config = dict(
    n_layer=14,
    d_model=384,
    n_head=6,
    n_kv_head=6,
    head_dim=64,
    d_mlp=1536,
    vocab_size=2048,
    activation='gelu',
    norm='layernorm',
    norm_place='pre',
    norm_eps=1e-05,
    positions='learned',
    qk_norm=False,
    attn_scale=0.125,
    bias='none',
    tie_embeddings=True,
    parallel_block=False,
    extras=['capped logits'],
    init='uniform',
    init_std_qkv=0.0257,
    init_std_o=0.0,
    init_std_up=0.0257,
    init_std_down=0.0,
    optimizer='muon_variant',
    lr=0.0107,
    lr_mult_o=1.5,
    beta1=0.95,
    lr_head=0.0163,
    warmup_steps=200,
    schedule='wsd',
    decay_fraction=0.48,
    decay_shape='linear',
    final_lr_fraction=0.1,
    batch_tokens=131072,
    seq_len=1024,
    doc_mask=True,
    train_tokens=625900000,
    steps=4776,
    dataset='wikipedia_en',
)
MLP neurons of a small language model. Each row is named by its layer, matrix (down: output weights) and neuron, and shows model dimensions 160-255. Each number is 500 + 50 x the weight over its row's rms, rounded and kept within 0 to 999. Numbers have three digits each.
After each neuron's rows, "fires before" lists the tokens most often just after its 100 highest values on Wikipedia text that the model never trained on. A number after a token or word is its count.

L2.down502:445491513420545537540508466470425534502508446527525444445485397540595527580607481536421493585403589450457462524498468517561522446487450587547526533518495548500481532523504489544421514465482503476526517464572451532442487489426452436437438496403510419555461571525470465582555460491564623511
fires before: "ess" 24, "im" 11, "inc" 9, "in" 8, "is" 8, "act" 8

L10.down856:578501552531500422551482477555478498476505451443515497443527462578518415500480429417466512491508550480524463423431436476458587483434524479535543491571552501437471481444454507478490470570459488485527473554463499496489542498473503585490454480562591439575531468506555529558476487417499472498
fires before: "1" 18, "2" 14, "4" 7, "8" 7, "5" 7, "3" 7

L5.down118:477435537548488507516541495527500472476464500567530497460470593436473535499500474553534535360518541530468521452443452609556452495610519467500408506508474455543528515464456517434619530488504460536508537507486517467549451488501507560544575473513496535472480517426568397545527560569583574574
fires before: " the" 27, "t" 8, " a" 6, "l" 6, "k" 4, "ack" 4

L10.down1025:496565529503484421483511511467465506494528464464516499418554412429505548438463440545509495459482577599550492599558526500502522521466491490481478504483472550560553493491452465454483466635499540426490430431540548486487535463541506550517588527422569547468468438459574436449604556527505558454
fires before: "s" 63, "es" 6, "ed" 5, "ered" 4

L10.down192:435524522524564499435453426580453497539429558493509453502503450553461525485408606518485469506479530450505513470561500487454539544422551431585442477546597471533462528513456469421497491506519454483452528546500578478508441507497485517444576474437510562495555511528577550514521520516547537609
fires before: "1" 54, "2" 21

L2.down1068:440566578476384462569601397286530496504532524564482446441405467502571453460454515537515478506518520532461532564463437505523584485504501535475536526552538530539443548474477455547572505461548593496540478449602486548489590552518475530426423488423565372394525440513711475504490533570514491551
fires before: "al" 19, " a" 12, "am" 10, " was" 5, " played" 4, " the" 4

L7.down730:602547518486459568572474610548441414538501527454515501523489521518496511500558574525612592448472561447567509575423550471468528506490532541514438556519536515467477520436382508483568577533490511418506420501411503433443527453521491488478571478493494396575515520552669449476485541440454514571
fires before: "1" 35, "2" 16, "×" 7, "3" 5, "4" 5, " Ro" 4

L10.down206:468501516430481463545411537458628549441476433552451372417477446523500522413484480624505505510517598528571507542495508461494548468419524539531563515518428484604534584545574563557495439459497465439479511579559496575402529441584439447545428479494572442476450522527475527480501548453461560454
fires before: " " 57, "1" 4

L2.down719:475536504583628398416473564480470480443541486465541550386502614528494439434511525462489501525483509488442500515468524533514478495516471586490538465588492462524540481467494468527521577582495596565382538573477499565415516395484485457535523515396509566433541562535522465474519502563514529534
fires before: "ice" 22, "ed" 18, "es" 16, "ices" 11, "e" 8

L2.down492:522364441464480534507573557467487571544488490518420519491517482495495601481470484481489523542485489448436473619558571513518513430500500452503462484519535535540485443549490457454474474590424463516517488360460557447486464446505510487430488526427491558565433505441475522485496455462552460464
fires before: "\n" 32, ":" 17, " in" 5, " a" 4

L5.down774:490514556504387433576511467545499524452508524542418454372335542576442506479509431513522442573461521497468537504414545505549459535482520525526559490523533480438421501471537514456509450463493513501418471573638489428492476582429526519488434520511588439423485455498412529518559537451514561506
fires before: " " 78, "ess" 9

L2.down736:486475506542465563615495487535378456517489448503558499557537490537499409491482595513403529513539550549463560481515542465533478438551513388548512470518528489436557490503484492530506507516408525496569466458464491593456560434521538434557506509532494515583550496461443463520524490422487528379
fires before: "ut" 21, "ute" 10, "ution" 9, "ly" 7, "or" 5

L2.down226:464595496561471433483568567424453472451559435496509528533576496482503515495471511464507477440554461459560517571581555545501440517445508426453577630581511455450510497504468452514507567512490528508302508509493493568515493476475461480569451545445514510515461538567429423470541469550469482508
fires before: "ed" 14, "es" 10, "ice" 8, "ices" 8, "ing" 7, " to" 7

L5.down923:481465528568477479465543484451480495479437393488445422529600499631568466568507419564536500435502497471412532459456441466456498500540528482466544550546494541445442473445536574536494637541459586503511450558493588545425489555490599441489473522550591532463437456493564552477568550532490545496
fires before: "\n" 34, " of" 6, " to" 6, "." 4, " that" 4

L2.down1088:434518415553497575426459557497399515560545459613413386546506437519533479445538514574629465480506492513538447445476520453474592492453544417424463535528545470495536523450421541459543470512450541477361521535435493547511549464546445510489494465542486476488455608434435468432485540497530480483
fires before: "1" 22, "2" 17, "es" 6, "4" 6

L2.down422:482519487491575499446543455445497623555467473501471483487541479525527514510519560453437488571533500428363535490537517455619510477506584489492559511568529513605558471518425503608489500526478517524574511439539505423530473448521429463424498491492523547527468523499507500457493491498521511442
fires before: "\n" 49, "," 4, " in" 4

L10.down606:529509531507527463557576434503498508486477547462582486554456468531494448534607481527424594454423514489542506558552467533447560523480450457460411436638531526457556408635488406527432480512488479520521422447479540488524547485572487411495502399522511528405449456407493514452491539513387480456
fires before: "s" 29, "ly" 13, "ed" 9

L2.down706:537475561428475512500472489460423445420494515488450456391447475570475542450413518468470422535580493487471448486491408534526573572516445498557495518584406516479500532567489487502410427499465489547552513470403518547457530505492528572437496463496442515491427566510525389478475524460537488520
fires before: " of" 15, " for" 10, "ary" 9, "ed" 9, "ent" 8

L5.down533:547521522435509547472467528475646589552589559470441452541521455562556461511562522476524580415411528493480526522532410399516564620590484575512522494446397488441429516431539507448475465542506473448501465557422471394523472516471565437521430579459523497479540523544530555466544448520606528492
fires before: " |" 16, "ent" 11, " to" 9, "ag" 7, "am" 4, "ol" 4

L10.down1396:423525525456544526543513634551551489473471442506441436498517364586515448564509535604491481490554493457453444450479422471489576450482552506445482582452478527484513562573546492522456502465512434520423564511553397366519461563577490532556467499426483506498431565487478570484548516505506396444
fires before: " |" 20, "," 19, " (" 14, " to" 5

L7.down1509:524517537519457557608519524537596508620476467376509566531512439497530544537418476550546530520505431558449559466508460446485490340459581535590473499508546528439497562410417536505494520473494524431500389419503506518485438570499504486527534505491520470540494540440627534588548495539548477486
fires before: "2" 14, "1" 14, "0" 8, "7" 7, "4" 7, "5" 6

L2.down354:406407527473464515441410543514542583520510447495523553444417472591457464456534504480511477489516450503458526413536552529446468468572502585442524388471524474639534427530504497472500524521548563472426539466613565509532381600545339527459559558536553587519474485549436587490544484512499498484
fires before: "\n" 61, "-" 6, " than" 5, "A" 4

L2.down744:459444442536444500551505420571432417467500409598441524443438611508449456500518559491508541478430480539493503513508535484572634516513562416453528478539582540411463464563545559541486475469431553429411587529539496418508416566607580556604489541516504537478465564540481497585497535450507445512
fires before: " |" 71, "\n" 11, "}" 7

L10.down833:599504542415515455501444474428433543529518494566577390467447408532434519437515484488469548517453581427487512545419490539522524518474484547588565479515600579499498548445442551417485516621539354571543518487464521484467493478506395520366450452513448552518444482440467490428456432583468535599
fires before: "1" 20, "2" 14, "0" 9, "3" 7, "5" 5

L2.down1388:415425516502485460460443543490491414564545533479490627606423503447431586566512464569426558380497420557622528474494493587522404487561514532493518481459501522529560618491525484529548543521476521553434510480455531504429490513512456494482470492505478511532519645460563525508480506504449471463
fires before: "\n" 25, " |" 22, "ures" 5, ":" 5

L2.down601:594502618463503505547489561455514468444443446552457596511501554496484555468452504505454490542488433498476509389465424425496514508542469556647519498552507421482513475483442459554495575425475572564529503498489420579483461541463470506518508410514529479486531509455447481426520526501567504494
fires before: "ced" 15, "ut" 12, "ute" 10, "ution" 7, "ing" 7, "ed" 6

L2.down444:486426509526528577462531450416429460497566530460520526434437503529450532544540502535521585443503486433559468473518484515478506458552522620438544494552554482442590498551564501471626505429415518449637588494471511431527498550521450561414472523510533566437387464507557488562587574496548471442
fires before: "-" 59, "\n" 22, " " 7, "1" 6

L10.down269:532470511463524591525548465454516557528525440462465438546480436524507454587534469462524453466566582416402423485545540512557568498519387567351529510545435547588591476531493499424511494498458479498492571507552437514532465538560542478434510534484471568471472506506529496532496480525480497468
fires before: "ed" 21, "es" 18, "s" 10, "ing" 6

L7.down1217:414507510380503474441421491551544526535521484600491486468501451524568428514461534472496500470454503402495567506561448456453521516495580522497474435552455508524460651445503468521525517381515552596426521523528554518450548431534529494525465484515544527487523481469460453525528572549477512560
fires before: " " 35, " and" 8, ";" 6, " S" 4

L10.down826:551500538491472561540413521471493492453466506490407539448528496532623496538478496501507478419635420495436471415485388528454515466444526491548477526484506541486439469519573593474580447491458419467463516490510640437591481602596531540543554545458497527476496471516495408511554495487495479586
fires before: "9" 18, "1" 15, "2" 12, "amp" 10, "0" 6, " by" 5

L2.down308:501385418452512485495444482537371538583539414544543423465416533492495471416488535507604487490470457473482493526456420458496538474534509446556550611481515515501428425564491474473411421595495462452521505463476510457482531531592461547520575558516434491463556477358504486555519463574440456520
fires before: "s" 38, "ing" 15, "in" 6, "ers" 5

L10.down985:498475576496485473544564492455490480464416523492400471578501536473510536563468621584489457537487587542498553502516510548480415481453538490522538471530454410513379510515530494410519458460491461511509549403517526447485481536532516642576446493566492450401455473604427533546567514439569519546
fires before: "1" 19, "0" 13, "4" 11, "2" 10, "3" 10, "5" 10

L5.down428:530491457447576539511487436499570501504477515460458493454494442481572520494520505513578524469516582501483507522464439559458549555647566569477448483510460387444523481411360414420551472482424517479508552465490480452543505518458624510497400536465492517384454471513441445561474505483560531522
fires before: " |" 24, " of" 14, ":" 11, "d" 7

L2.down320:478502444565465560576582374519525458556441497472539560511520456471500498433479656528477418541518458497558554446416497526468475458515531571369458512569538502459488462461554554558469607493441518618553522606492412483469496468617487576496552412544501492487455535388440439490442578556609509513
fires before: " of" 28, "il" 13, " for" 11, "ary" 7, "hip" 4

L7.down1461:386468465485407501428541493545557496479523504509517495493495506570578466431506586558463503504549441484546561520566478480602469538419529452518483548429512536397396542453471590420488524628502604467479506447443460473561447592480484439497530499515438441530560452472467497573396509394449371478
fires before: "ed" 25, "ions" 11, "ion" 8, "s" 7, "or" 4

L2.down802:408508521563388496416558464557553532436482493483542539419415508551492475471535372483530479473516526502513440568592537553621508451480490381459533520474494509449513561506401548399605436452502438497456511642398522529535503460441527594519578475467562585467405442478522451534553513544539512475
fires before: " the" 27, "ice" 7, " a" 7, " his" 6, " this" 4

L2.down971:506508528595483498520540509506466469507588524471485461472465521531484584514522433483490529462527555548504450504526604568455550544580527466591495519556532462489530514447558564470422491471449482512540505491552469580400462450464534600464451547574484573530520472537503418576497372468541534510
fires before: "oin" 15, "ourn" 10, "ter" 9, "ed" 7, "ow" 5, "ust" 5

L2.down715:385512536489433458462487480414523488532391468492479579513533522434495583540528617555556489447438488521489539646479474524510563463569507526509512516641492561489498497479447474535510484506549529467459514488489511387574483432521487599526486546584625519532531411528502488544391457598527408433
fires before: "ed" 17, "ing" 10, "es" 8, "ice" 8, "ices" 7

L2.down539:435469486517447546551423520439524516525433538429516526450507456461492402483512527504468515556417466463503537430507523456528597378533485547491552471500366571420547602520493554528527557494468584578584551466584458550511468538541498465540463488490507601512412541476548409435515423419487529559
fires before: "ess" 17, "im" 10, "er" 10, "is" 9, "inc" 8

L2.down1015:607440632437384477536552536518562534516478502541434494417540511515553493411515479487465449483567440483492412519556599527451519445492634444548498501572509575377443442489461530477420527472487552455504464483439481563465472455460480576551469494500564562529455512487546526531452498602483532536
fires before: "ure" 12, "ed" 10, "ary" 8, "or" 7, "ret" 7, "ions" 6

L10.down1036:536497454530501462475488466472529420424481538520536493498532490566497456510535486565521571542594472367513475498585427530488519480517596466559493453551492558510483522470377462455455509515510512474493442539475566503523380414462510509527437378499574526511518580532578534425420508518568488467
fires before: " that" 32, " the" 7, " a" 7, "ed" 7, " to" 5, "ing" 5

L5.down485:506533479460520468488463473452457542524439480395458561541481509406543487627432522526509517504542444416451485460556418488515568459516539505561537461461516423596487521543541435479535454359391493466458443479448524487495514451518574492516518468518471594559501412508490535508512467415471410548
fires before: " |" 45, "}" 8, "1" 8, "0" 4

L2.down272:484543495543526564563513483435435449443509455493580509457496415498441482408576561493473461533496543461535432551490483532544515538490478498535489536568502537542489493533496424450565463646576472431547474463505509526467497498465575551507406583582535509505489480534567505466503464539588497477
fires before: "ord" 12, " the" 11, "ing" 11, "s" 7, "ed" 5, " a" 4

L2.down1407:485505532451500552460555508442485462502633476466509462513566477496548382450479467497482449603510485571513462505572477519540529484551484573472474488570565649542521485468475558471477545486471538551491449444448493493572461464510532563496454460624564478497464516497447400530560431503405506487
fires before: "ed" 22, "s" 17, " of" 6, "ing" 5

L10.down620:549455449486502486543505476510509397528632562524492500494441548453554527521552540473523462437462409577593483551545555486517515609544578470551499476442522459427489511547490480480607475486575469486387580526469502546542458550494586414523588474447523497486493509575506424500490506527464556546
fires before: " |" 47, "|" 8, "|---|---|---|---" 7

L5.down200:489496479432471483482525515525528514484446597455514468521519583549475485480521465539487498458469533468494597474538511511498544538424450494539567443497502498512448509474554478404494501528441575504499502536485458500595498505519564492429582560646489541575440525432434565430587509506484408494
fires before: "-" 47, "\n" 27, "The" 4, "|" 4